MLP neurons of a small language model. Each row is named by its layer, matrix (up: input weights) and neuron, and shows model dimensions 288-383. Each number is 128 + 32 x the weight over its row's rms, rounded and kept within 0 to 255. Numbers have three digits each.
After each neuron's rows, "fires after" lists the tokens most often just before its 100 highest values on Wikipedia text that the model never trained on.

L8.up1193:174126099049092104163121121132172146151185116119141152109087112129121132197106124084123094132129110105078200151146120197123081117116183067172132101136155164096150162088103143158124171122143153066157110105087095176169124097088125130090172129136101104126130068098100130153154066142102166176
fires after: " G", " Sh", "G"

L8.up813:129103095113178088094072138114067168120138213161161095132146090133073142132153147092155119127190141150081139118128125101115120136091129124185176128114087090092095059151117116137103073190125147116126092113090161139188136128102095114095128083156114110184061146199115142128200110126110140131
fires after: " w", " W", "re"

L10.up459:113126152150107079133179152112100153140207084143093068160074132135151142125121116121149174166126128156173151051145151117138093176128089122127158134119118117117112107118150132142127162044074079124128107159133134141121107172125142116132120144178093121191140168111179155109168116132152126110
fires after: " D", " d", " B"

L8.up95:183052139189162171111134101098133130160125083123036084141130160130176082116176127126135159148150082134151062107133103113122104162077133144128109094113146067113202154104084090095151048099130107104155175122169093131157077179085138070094194152132091145131150143093115141129175103151148098106
fires after: " C", "C", " c", " L", " M"

L8.up1170:196126130125130132109160129070131201093184136188099105086108075190175122151104126162128107124083131151116136121128171128120142201127082123121140146146102077198089110130144123127139073064086082142144113077115083125139142159070106152106123081081111073193072149115152188202144085089108143117
fires after: " K", " E", " O", " V", " Em"

L8.up59:151051113107133162218091112169170157167194104158100116182154146113119102170179198108139120092210124087149185083108139107108096148088139077090138090138082130118111145152152071116072114135139137083123166109161146129130123085074119092171171128112077158120097129125149109171163155128112100120
fires after: " m", " Bl", " M", " L", " l", " bl"

L10.up1058:130086215127141110143090085170108112138154090121136135094101163141139158146162107154142110149124077102119119133125137158114062142119145134119139141173096099147069107117136138135096110136072145143175075092123137093145121144091127150182141127152168136106151072104134151093193136072087117196
fires after: "h", ":", " H", "H", " h"

L8.up333:171119123152140089133157164094140114220049125094118133095079124167080110103148116118157154158167128142209132127096098065099148121123150057135149135156132173120111173122078097111129138139133088193154206077121151096114125129145112088140067147060086135150165155081075159140136088140065130131
fires after: " W", " t", " T", " for", " w"

L8.up800:178088188096132122080169123112126156197074170110126128117133134135143157198140083144173141105216078141078151063114126199143121053085244086127103133139115119137168163165183156134095173110083150076148135094126072127113130131115102141101106126092101117115117115176157148192187143122088170141
fires after: " ", "S", "2", " S", "O"

L10.up1487:148132105155182135090122175121145138151191143164103122082114149096163149102179099211123136163132051178170121113128117103158146174076134119164165076130082102174092162170126141116143121087111136161136130094126163186117142162126091036133059073142106117178115150092120149129179108094117116125
fires after: " St", " K", " C", "C", " L"

L8.up976:150102179117078121136084181135193147106142151171078119108096097141119127118084165150102181092101082175139120100074020151163124076142134096099124122116115082108179097117121072110127135116041129082054199132081147091100123112084158133132164107143123131173127122159090115188155121110139143092
fires after: " G", " C", " g", " was", " is", " c"

L8.up1318:123109104151069188112142114100110154128127112120095143154098155156124138175180167136142153141128150164113121063104176092175127065183112123112138085094073118143117119146172174116112187084058111123051170145167127146185113120090140117132125099108152119166165163146142122125184173139081118131
fires after: " L", "L", " Port", "op"

L11.up514:183136102126113086174083114156121130169087078137127129101139166041094087118145149074123113085182110142162151064158090121124156075136195051191086153124103097119075138173142061110074142146160112145163115139146221115151136114113169167074101119145170110184184104135215109124110124113104148135
fires after: "3", "4", "2", " Time", "5", " Law"

L8.up424:154099143113112190078202156142130137094166106118079142063072200112124136123139149151137137112181125183130089095119106150161123088127126084182138126093125153128143182175120118150125114054069124068142117125171117099131165098115116081086144146087076172108126138133120151115147163122080154133
fires after: " N", " D", "D", " L", " At", "L"

L10.up1666:113181153127133156115153176091144129143110122148116168142076183108157134154152103140156186163123155184129094132124076124199148096076123088124173074148045076096090130118100087170124113074102061110093133154208106138108140087091116109165124131143099148147119182110115094169146135111143106082
fires after: "1", " d", " D", "E"

L8.up928:116135199177116058105108166104122179153124152185107130103082108103092121174180186183115117120122141146117156161188115103149130130134099113141128157148111134120117160075145153140111083110098161099124121092121124138165072110112162116076230161046139147118106086088104089169111129148071134085
fires after: " H", " F", " B", " A", "H"

L8.up1220:116099182104100140110107103127145162168127164092143133145119102150160182059132117159123163189137047089088123118184096109142100139116159097142177106099083135066138107157131161125144093109140064121113098067130081103133147105134131099113114110093146170147062178078064109135156123075112129130
fires after: "0", " w", " I", " W", " We", "e"

L8.up1112:104115201168151123137107158075149103187155125096173119090145060138153150089117101153141167107178120178094110138167140115067118174111170153114170151139085098111090114105039125175105117130095170143139210144139164135174132128137135098167174153113095111166168113119119102185153155078104120145
fires after: " in", " In", "sp", "s", "f"

L10.up1065:161112103136121174102105204157038121167109147172086103080120132135148133141183119151170089128169170137170148101108113096137112086112169021211159189137102167140144186186088083077103132098118151139114126165136093127156099127117107153161125135110109106184142115158103120112154085049114141159
fires after: " f", " F", "-", " in", " O", " ("

L8.up1632:140075153130098138120144170110106132152120147151112109126148141151132187187123144159095188098119136086125080143041100062117049135153102167137182116111106141112114161128142127145122191117134072138092138144187096131168127176189194136112125078038153124130152154108087152130133119133168167104
fires after: " P", "2", " p", "6", "5"

L8.up358:191115093150070165147191149126055142123130123163121109121151126144200166144136129129182103164115161120056135115107147120157151061110133108098219144115125117093084085131160197155133151077116090101133111163120168160079112141099128114141192106193141115128113204083147118149153076133063129158
fires after: " L", ".", "L", " P", "R", " "

L10.up554:113137176160086158166110177123162140169170153118117164063127171095110139108160125118149160207090197137119117057118137143099109099143168089159182102085118098046159106108187156145092169119117134105164088084063091166108129087115128128125136148066082047169083166101144120148102160120052123138
fires after: "o", " W", " She", " w", "he", " so"

L10.up789:067094122140207161134090131141118148176141152127146134121103160135167143143135139147139155103160140163114124106177165075082165126104170134171157120093151124090156117104127088096083087115113152167057135166125069134156086133108077129112102113187129161155154143138139173162146144086064115160
fires after: " w", " W", "w", " F", " st", " l"

L8.up493:163176093106127119146128162062157117113123166190153112114137134112159092180121132175138161178202093080148097125115141129134088179138096146160090083077161120137118110102125134109122151115155084166086153085134134112151198101089112097127097122115161089083176187138158158196104130077117099123
fires after: " N", " K", " L", "N", " V"

L8.up132:177146118111109138137146170154189165134092106160102186118100105130119153139163110097155166106125136081130107118094115132151098106140184146093122104143150152092109145108155205112079146185126108142122134101125085133123106087101096134111141167134116094162036121146178107173139093046081149156
fires after: " K", " W", " We", " She", "o", "K"

L11.up348:144120144054139112137142167121129141077128158130119099065111149066094150126198144125122191075103130127084139137196104147083099100108120117155112189099144066123127121109183087127179048128136141153157091063119124173133134107141166104146134143113170129129145143089109150145221183125093131087
fires after: " E", " M", " f", " F", " m"

L8.up29:077172116084140144106095190158106164166112123134156115140136146101134099134167130075189133166135126101197161111088164103112134175132059083154180089078157122150107186148149156168136116076107151111051094134159182173116063185127142128153151145149148164183152143075099085147173158099182168111
fires after: " c", " C", " P", " Pl", "c", " dec"

L8.up1656:135103155111158139093061187090109109115098109145147085138096116127108114126151091120091164059141095098175079111092127141152115108123053145115079184119179099130111149130105161136145150120054155190134169135156142132138152133157127100149168175162105106090145123072109087164158155091110147149
fires after: " in", " In", " out", " int", " ab"

L8.up760:171127123136154085160136178087131169118124181136107120093159131119189145122201112122129110110152112167157140116098117149182107129127132110122110132141151152140118188080043135136070069148081162128162134072096099099168145167131127158143133127110141119133138065134109109226123112092104072115
fires after: " H", "H", " h", "h", "u"

L8.up55:157106183088155085167111161148112136098137140124153140157073162152128119105127121160138118083126109103171168141124073130077145147110136156093100160108154122157104112168137137176087164187122149060125102136143104148169114110084175126166145153150102114190080051094161071168157076101115107191
fires after: " G", " C", " b", " g", " H", " B"

L8.up521:077124109138167104150075172128171149150104109168106088110069125112106157087109103186180165087121075108159131108100107099112137156118133160163120084176095150123173172126161224134091103110130152148156131108149133155116091151054147138130150125141122146141123165131100150116137072116153129136
fires after: ",", " of", " South", "l", " C", "k"

L8.up537:096114133138090118149147160181190136098155139212129100138119116123157142141131087159130163116106128158111157144144142169110129114110113164104114142135098146107130121175141096115162150162140108194142102054083143156103116106098180089193115156137174099155135066079172087117117110124088151166
fires after: " G", " a", "I", " g", " m"

L10.up1018:155084114107130153108115146086101136111122098129134059137119095156121122147173096184155145115180113090151078111134167177099106184099128127152123077151164139138127155124125179057099195133153108100131149055071159060110154060147112127136177103081121063147155105139081196176116144162119147138
fires after: "S", " S", " X", " Y", " N"

L8.up1741:098122193127153155081154146101187100131156083229082119072116199177170142133140107147117145136148116164076116127111135171070103111126121153144134154129106096179095132174123110116121113103031093117168136162138098146148149091142137118173108147143113132136140100123108144167174154145150196118
fires after: " to", " in", " was", ",", " D"

L10.up1569:125138187102073125126157122159090170126114115174126119078082060154108169114115105134148176130122220126144165140110144133134131094079160097175140198141177114155116169191103158159144141127127127127070115167117119120185115169136173140156126099076139138145115156087142140143145081059105159089
fires after: ",", ".", "\n\n", "-", "\n", " ("

L11.up1181:126129089089129093129094121190124192088125146172108120128114144090097112163156065104185152148129075169140186098080065124199106150103122135098154146150131138118094121121148113139059137131090116061095071147119131130186167153101116141116159190138123089131146099130123070086099106115085133091
fires after: " B", " b", " known", " the", " A", " G"

L11.up1721:135215170157187153073098148170115099134066162112073078115088099150122119105125127087132086149149133107126132164191088168187098178095185121173103147177127131067129152107129153129131167110149112094179092156165113141159143119151125140134132141140162118069143151079129142132156101121157166154
fires after: " ", " on", " On", "\n", "On"

L8.up941:141170143105160122118134181135202146105151136141066080097133170095061099130123105131081135115169114123117174078138119136114102140162123087169117114157139119152232127076161081097118099093104119109121104123141200135139130110152123083142131081126147112124137123124116128173125115112089206134
fires after: " ", " (", "\n", " W", " went", " |"

L10.up1009:100111121173150045098127151143172156102206118136089056067207095151185169128163146161149125113099118096169145151106132161151077144114158175160124087134076127138163094178096179133137129121112158070138148180139161099226152129100127159175128128076148101137095128161095122101147091090137069136
fires after: " c", " C", "oc", " Con", " Ar", " gr"

L11.up1149:089175144039097138108163194081092115127113115122111143027146105154135107103154105159094095072140109195127104125144141183172129138103167105148134186116105124146173178153094139109177109113120187132118128126152150126111165137090131159200176081103099088134146137140099125143128112123098144107
fires after: " (", "-", " ", " d", " A", " s"

L8.up657:165093134095142094148134174167176132153167145134128145135081175126157173191180130131112117111084140123115145142118122143141075103137175113126090116130147114142106122089107135168088148158169065091155106107124114160056095102137109115146111092075106209160131111111115118140116102090123135141
fires after: ".", "-", " one", "G", " G", " I"

L10.up537:126134140144157154085151117109140137137100128081123167188098127188137116175147068169113133163121125146077129158137100117065089089119171080175156123117149092143172165107067144145115183113068138140111163154157131107107108094103076141143122085165110105164098159135095124150144129085109149136
fires after: " d", " D", " red", " en", "qu"

L11.up499:152112136120193159081149144092125102135135143116135103119138121123091158098128070147139146059200133046093103171113153154159125063072067144154161167102131109135132099185099104097097102160084078145110125139138176100177177108130125127099200178117154152134154126115177164159153151162159189117
fires after: ",", " in", " In", " to", "In", " of"

L8.up34:145081128107127042137147193124121163127185090111129143113128126102141190143092114159169108030125153107152173130151181209139129215119125175200130147118126126128121167103123161144106083105148091072127104081099087128121153110154115178146145133100184135155163099155111152157115124110088146111
fires after: " S", " A", " Y", " N", " I", " the"

L11.up480:153165140153151101123108117149180145184157165165078149102154135130105172113175117098174141133155129091098164130147131161164082148099129133129087171146163140139165121115131155107157198101138105128199133108111111119132101137102126182138164098090104140099194138152141128121169035068091137082
fires after: " =", " (", " N", "-", " I", " b"

L8.up314:126068117096182157139126109100109155116084109157122138163086122117133175163155106131154144139164138128121142120079164051148124087133103096132184092113155139120129202145148127135071133179150125072156122145125099051167121177120099158227158118142089147117133142132084100129144106118183098122
fires after: " |", "|", " ", " P", "-", " ("

L10.up1142:091070142098142154128150158136145146134134076123090143137150130078124139116157146142124159062191134097127152086138113134125129059128156128102066146193157132150130190191158156129128167130154163145128150134109151134183199135072077109182171074101153118164122083150109126117103157175119155138
fires after: " ", " (", " Ch", "ult"

L10.up1587:150128086128177125105088140146132150080120134109134122123079170125130113120135060127122122233191098120109102116089106165130110154100140077153091151095061117118126152112096164160096129140130130106140115080080133076165140117111105177119132090113148158169147055068196133168114120146117120114
fires after: " H", " h", "g", "i", "a", " G"

L11.up1085:055092123141136093155132199156150120090165116080164133079091138168156153168129146155131193102120088128164152144119149115135170170124181154163122094110149121101145111117099140111111136087122127093078107127158117101080143092134095102135095087167193119130141111143101218150154128094138135175
fires after: " ", " C", " c", " T"

L8.up1538:095130085147157115112104120158125153162107133107115187122148063093153102157124174111102181094126107124109110126151119057164151057121109063169108161068053129094111160070117078053092176118128157079068168110093125122133094162161141128147149115171129100154156133092113088138113119051133103091
fires after: " F", " f", "F", " B", " W"

L10.up429:163154120168123120090163129165125131126107123169100104108115103146106108176115097106152172116110072098119077096108133079174115112131158099104104130121108125134193143181098125096167113117164057159090121110192157106139103130156133162102094174111129118151124101078104120163138136116133165102
fires after: " p", " P", "/", " c", "0"

L10.up922:155141123113136122124170146123132161154111176132191086121097120078130116103133114123154139120176122122166103106119176123090106147135123105110148082077153107178107128077118113138083115087152106124170079084149089094146140097094085146105105096093055136127077147101155141161160109114123117126
fires after: " m", " H", " h", " M", ",", "H"

L10.up93:141175153113121145142149123067144131105123124144124094158114061180101053200145154173128096124126099133117104123065180133096141135127074174180117105155187099099110106060136135210107155139133099135129115142077117057122133133140124144146100122055121141170155174103173143158110080133138138135
fires after: " V", "S", " S", " Val", "a", "os"

L8.up642:119110119184160103109123160164106137124145153145089104142093087130156131146113102139078125082150112132122136057054123143131132141126075133169104106127140138136172136051118104092127136081047102106136173138135129133120106148115096119167168077098140123170186162146154158136132069115078180150
fires after: " the", "S", " C", " (", " of", "E"

L8.up1727:132104155091167132150171095097108099091172115136081104048114093103146137202160125175086118114093138124108129109144143177173129107114121087120125197127119078164148174097103129199073128078156029134129142154124139127161133103098084103189125114162126108134094212149176171197134073119177178121
fires after: "\n", " V", " v", " N", " pre", " re"

L8.up1080:131146108109093116123112135078074124217093145081086153086097191150126119078179139082154116110120163127136113088152082163191184119127128091157171169126159169150202170149101093108060136153114155160139148141138191181192214159155135108099153145091134147096124172083109148118138167081117169145
fires after: " F", " W", " Sc", "F", " for"

L8.up1231:123119129093098118160097168205126181173140179147150113118128162106133163164111111107154114078118107091123140108092152102159153105100154094149135154122109110137129092122097166128128115191175177126175116055126138112143155134098134120063135113124148151146153139112071075170186119082086109131
fires after: " A", " O", "y", "-", " I"

L11.up484:127167084169135105114154155164080106154110110120122155111117080101119153071144111071147147170108093085066155124138155108169068111213106164129119108115144168124154173181157092083084134139122134101123129111093158145116185099058082107116210146161070118128143107103144081087156097045078160120
fires after: " b", " B", " G", " g", "B"

L8.up1324:121105190124101081148128081135157151094153087130131101164056135106111159100140110114121150101113128152117128092059169131100118061122072157151153169178166167160147125166112136169122125135122163086093090075130107108151116167089148178112153090100083158149070122096154131179159073050127148118
fires after: " (", " C", " c", " \"", ","

L10.up181:139110107072148058115155178095083133195190120114048144127166133100108113140133127109101126093156172127108116108155173156188082152128085151150128146116069109157151129180095097082131140137147123122136132097137115149146129150110113168205135161086069155117161089115120116139137181203095178117
fires after: " f", " F", " te", " New", " of", " National"

L11.up814:118099083101125050034100090133145179141090099158099150120164133114119103135074074114130155123099077091091142128100085126138148152158137122114167147169102125103146141150091089150192103150120108163133169117148123119176068140101084185153150122112108149153128060114130161148141174142143131182
fires after: ".", "\n", "\n\n", " \""

L11.up1688:197151160118110163165094163136185164161132147133115124102139085080160158169148111125135151130144118179165116080156135142230076140177139125172128178119115154112192103137113106172104096132112185113057134155155080175091109088153095103132119150150141099190124154154114081122163102109171081138
fires after: " ", " p", " P"

L8.up797:167131144067140096140139126152145177095176107146149125127132171134152089155149060134158139086206127127134093073163095175031125151070155121132131134170103094127148161147123156152069092068109121103131094112139113072155142134101120144150126132054162082153121082132093142198103070136119124137
fires after: " H", "H", " h", " His"

L10.up107:091085094119135105049119143179193178145133057110135074112091130145154064129174093132125187134095116155132166124149111122115084146158093125166157078155166121132110153106139115124116148141158128126137091149134112089092125139094078073100103113152149113188114159081126150125129090086135147110
fires after: " |", "-", ",", " (", " one", "er"

L11.up40:127154144121161114118112172090149089204173149163135076098077176118150156151129196120180156105145135093158146078050157095182141132134136147107118095148107130143074104145146097131103123138133096138131128140142158112143138134139117072167119117116123123139157143120129140185161174091075161096
fires after: " S", " T", " P", " R", " U", " D"

L8.up220:146123174084156147172154104139134135073127154189083077176123044094145126139163135152088147090148110104135094140111111103136134106117100095155154121093118110126102135202119144122124117133090135189098076144135157121110184059093150115145112106119112121084111098130152096161164145188160125095
fires after: " J", " red", "id", " m", " D", " M"

L8.up136:119110195100138174138116150098129117119082112138188120111077148171166125109126117146127159135085110134143146057146139087077144093134102133117100133140146084084164177124129150091093158127103136063123128105154175149113141163111071101069146049148161147167098079123139137156204077109079155123
fires after: "-", " ", " (", "–"

L10.up1447:147170128137138056164135211117131163150060092109121103089116118156096169178146142129136144106103147099112185120164173120193121116135108142139093115141147105124146156079087153096116134144091198126134090142103177154163063133106150137092176167060144140133104146128120130107146116121148126112
fires after: " the", " M", " a", " A", " B"

L8.up33:140109184117100047137106136129124185120128159081166139094113125143117121153142105180093170094169108157106113095118142108134133098145109091158115086076133119106085134134098152110158109172185170122129126077163151053091075084117131131087164153145156128122090147079145099102193107117079111152
fires after: " one", "-", " T", " four", " two", " three"

L8.up1493:102110158111158124148102135126143171073122089131112103138078057166180172140162195114113186140085112114110131102106130184065112108122146075119090121168169121117169134100138167123116183105106158110141139127107107179097119077105088184129132124102138083208043102094153113154135060083098102155
fires after: " S", "S", " G", "C", "G"

L10.up642:149086156145083151146169096065122140108132135119127115169146123210186109117079146178147130108156145117113179115136148080071107150169118122141122119073100071115087111110163101111137070108132158103084139082175151168099176174084056121158190102127128150138106068152081114127174135106088066154
fires after: " l", " m", " e", "E", " E", " F"

L8.up390:133108171126123131141103086059165159124145130109103132152139135069124153153054111103127103130139104076097154164106140117150180129178043125113093154075129105163102184160159117176072145105034125058135203125131127120131089116109144133100140086117085143164123133121116107128201167146103112105
fires after: " al", " D", " d", " O", " A"

L10.up473:140076136120099101149180129082105109077136137145123068066071082153163162148085076153136147172130103070079153161123152139165099102091071099173129146042128136156067169137161132079106071112079145076129120176146111150132062137132110116163105095130166087202134136105143147176173134055114151215
fires after: " N", "m", " E", " O", " Le"

L11.up1319:154125164149145104131142171142139178188167162096159082163121087084127125185112146143181113154162129193137127089166145070165099129175136122202091157123140141150160148128098131166095068180124101111067138095201104094125142096149146135119122110172123162116104170135126118216115083125120170183
fires after: " ", "-", " d", " B", "T", " D"

L8.up1695:103148074144130183134112161052080161152097120100088102143122093208172140102161153165123138114121157150120149089035172151138138110131118124183061097118138183158099192153102101145104110130182177160102152140136215087160069188130112093140118154110168140152141126077126105157148155151099090130
fires after: " U", " C", " D", " dec", "nd", " L"

L8.up316:178109145111095110105155147187105138096107163127111136111045130198137131132181085152141111120148117132165126123133136151153111155116127101174126155128137139156108199137172128164086170087165147103128122106103016115089088084112141060106225116112120135113120095103115103150160089085126131140
fires after: " H", "H", "che", "h", "ch", " can"

L8.up1153:196095168136094112162155181160124101160135126119138092086128109164107140156154123124147171182149112117111095095109126121131140106075135104119132079121026120092106151081122168110090128160086112067143168135202081168151111143066075105168152135125120144092093091150149154130180094065106146107
fires after: " K", "S", "A", " S", " P", " J"

L8.up930:203050174092109128111123127115130146132187129108105184143090092098110166151103137185082113150161092143131106107095100127107152111138118072149119148161087115178173178114100149127094156127112142065141187051105078129117123107092108093148145088092090133210133121116129080213129100119077134141
fires after: " N", " E", " Ch", " S", " V", " C"

L8.up186:135166118162153173087136167148092096122139189080076094101090155086113112157185120118163212115124142098163048085091111125138090179111192132174145100137115135107180077166136113093137115120124114140151139116118148094136120100151122138114152085092094105140154176120135128172156123146142131123
fires after: " W", " N", " w", " M", "N", " L"

L10.up1193:125090142169155110098137132155146125164177135167103177109090117148115153141140132157140126124125117109136157137125153166124107088122124127129112146093153183131201159100126116154140117166081155087189101127144158139148105072071145108145062103150073141216110133143116165125126071104081128191
fires after: " G", " g", "G", "W", " B"

L10.up1600:133145162142089169127137106161104193134176151160094154123119155140087128155117108144147131101087131202137157061081098075185077141145144136170141081076111113153153133101085138173090127112093139053111116154110075139156135099147096086077139131115196164155128142101098095157080100137136090093
fires after: " G", " g", " D", "R", " B", " d"

L11.up1487:104116124128158151151143071104075114156122109152107130084064104129128095121155120085153145155071114128132127114095114122125113128109168096176165081127155158118135112119146123143130119070149062104142077066114079135131158139097113116144147127119058149209142131097145104155175098130092112144
fires after: " l", " d", " E", " D", " to", ","

L8.up1511:112163175149161132098124140120127150067078101068095062137133075127145120085138113175107136160111120110114132151114115156115115123148046129159141142151124116128151173091116086202134124113146176082077185145124172109165122111087169116121126050154092115132140122082069132114166076130115204107
fires after: " |", " of", " with", ",", " (", " on"

L10.up244:157132166117211135158135150121073105133118103123123120126115064132186134148122142158137165138170132080097047136175116135134133104122153133159133172133109132132138142165111102134109132143194075073097147147170161156133132095071133132151115128139025155113120165190087143114127138151104153123
fires after: " F", " f", " the", "op", " p", " E"

L8.up1175:139175117161151143104137174167167111093196188110149110110103133066158083103092134191129188135196112094138104117089145118161175101150098150130218114098139102089154187198157101143099076101144115154084158083082138188123155090063121131132140104154143167167159091141080152145194096074072141114
fires after: " L", " m", " l", " M", " Le", " El"

L8.up353:216143116150128101113104203200165166131169166105119072063071150115140133132142074186100133112118098167146075140130156082145102103159137089144104099094106080154131158126116132141084115128129156099108130135142188085073114186114143105135102074108153105139121112134118133124161083086095146082
fires after: " C", " c", "C", " sy", "ym", "y"

L8.up1609:198089089118168075138127180147119204099137131124101109084115158106103136112150093170165177063164127103115138129078102170149144157114171109168161070123166112099088194186163095124076085051142115119123119165151142089087159139086139171153139112073133165161177110129088170135115115080130111161
fires after: " M", " P", "M", " m"

L11.up220:127156124047137175160172174106155059086136164131137112138156106139142163181127108154111206113144167126159072138120105131135114130106188123145159132063029088083116137165120189086116155135144145182115131092141124122126132090074176162152161032095127163178153217121203172112143126107140128140
fires after: " ", " N", " V", "2", " resp", "N"

L8.up1731:145095168092125097174092186171117133153105182080164064108075128128099147153118170091152125110111133121137160104114092089149153123154116046131136118109159084056157104095122100064140138144188120148122110168098153158154124161099069198088146117097146149144111130121095156125126156125089142112
fires after: " F", " f", " t", " w"

L11.up902:153092151137105115128056146102128156155133190131054098128064081157096132106130170117168163139095076116140147097118116094154091124124105061068151126114089132205134102121134093095144175115145132146118125129182114138130159134104191165157105111118120134155183100104094136113196080146156116100
fires after: " c", " T", " t", " C", " H", " d"

L8.up1300:138076145072141126104156128066091083126175107205100147090156080081174104154082136099164104117124141080104155097112110114097138071197173066116164172050150122166140158160110140148130136111089069113129140117162117145135060128098069101141103091135106113132139181182176136162138122143099207160
fires after: " as", " E", " pre", " ex", "E", " V"

L10.up1279:138127179104104172158089120166175104123149144111093126128164132101139146135189139128146165122110088115112060079118123117149067074068069121172074140103129115183165117086144127072117130148134087126161050133062132110084150114116172113077144101140166179170085190109141128132148120080199187085
fires after: " m", " G", "a", " K", " H", " M"

L8.up1552:114079142122113120141204112116139108105126159182141121165092161121125125117084127134158114146140071105149075111077067127141110097066123125135092134160130153146134112147131079068062145170153086077160125131098055119157158125114198091163120138113139115145139140121136126083144100092121156179
fires after: " G", ";", "I", " |", " he", " g"

L10.up1173:120149089183141153124104145082115191100095157117118124109103135147137126089123158099115154121152089157155115119127058117189158150141168076191146160146121078090113134155117135126118104042075144160141138175171178126148100097131086128137144113095114108141171190115173178141107159089093155121
fires after: " on", " On", "On", " New", " July"

L10.up905:148097191097132121102113168048078152096129132181070146072114107100073137180121092126171078128180130111071134119081111121198159146152155111101133121157151117121122175138111111107140071172080139192111149171164109104117146058084135139059100110136124156164086130137087187158148097147063090077
fires after: " D", " d", "D", " O", " to", " in"

L10.up1604:141144089092142120107103162046128154095138132148108116108128136117144130082176158167173149148142162107173132177139141109154142178051142129098135141121118120126160139114130113136124101074155097125087135112137112143151106153100125134158097144126085147147148165068197110177145106155092119087
fires after: " N", " n", " m", " M", "-"

L10.up121:227119183129114111115094141139138126139160157105087108118082119110113152055129069084133159133099155123151076138113125165143137147145104135189116136113121076126152126112134182083082107109096107097161114103084068126112057044105088116134213149123117139111138141125200180164159048114150150106
fires after: " H", " Mc", " gr", "H", "h"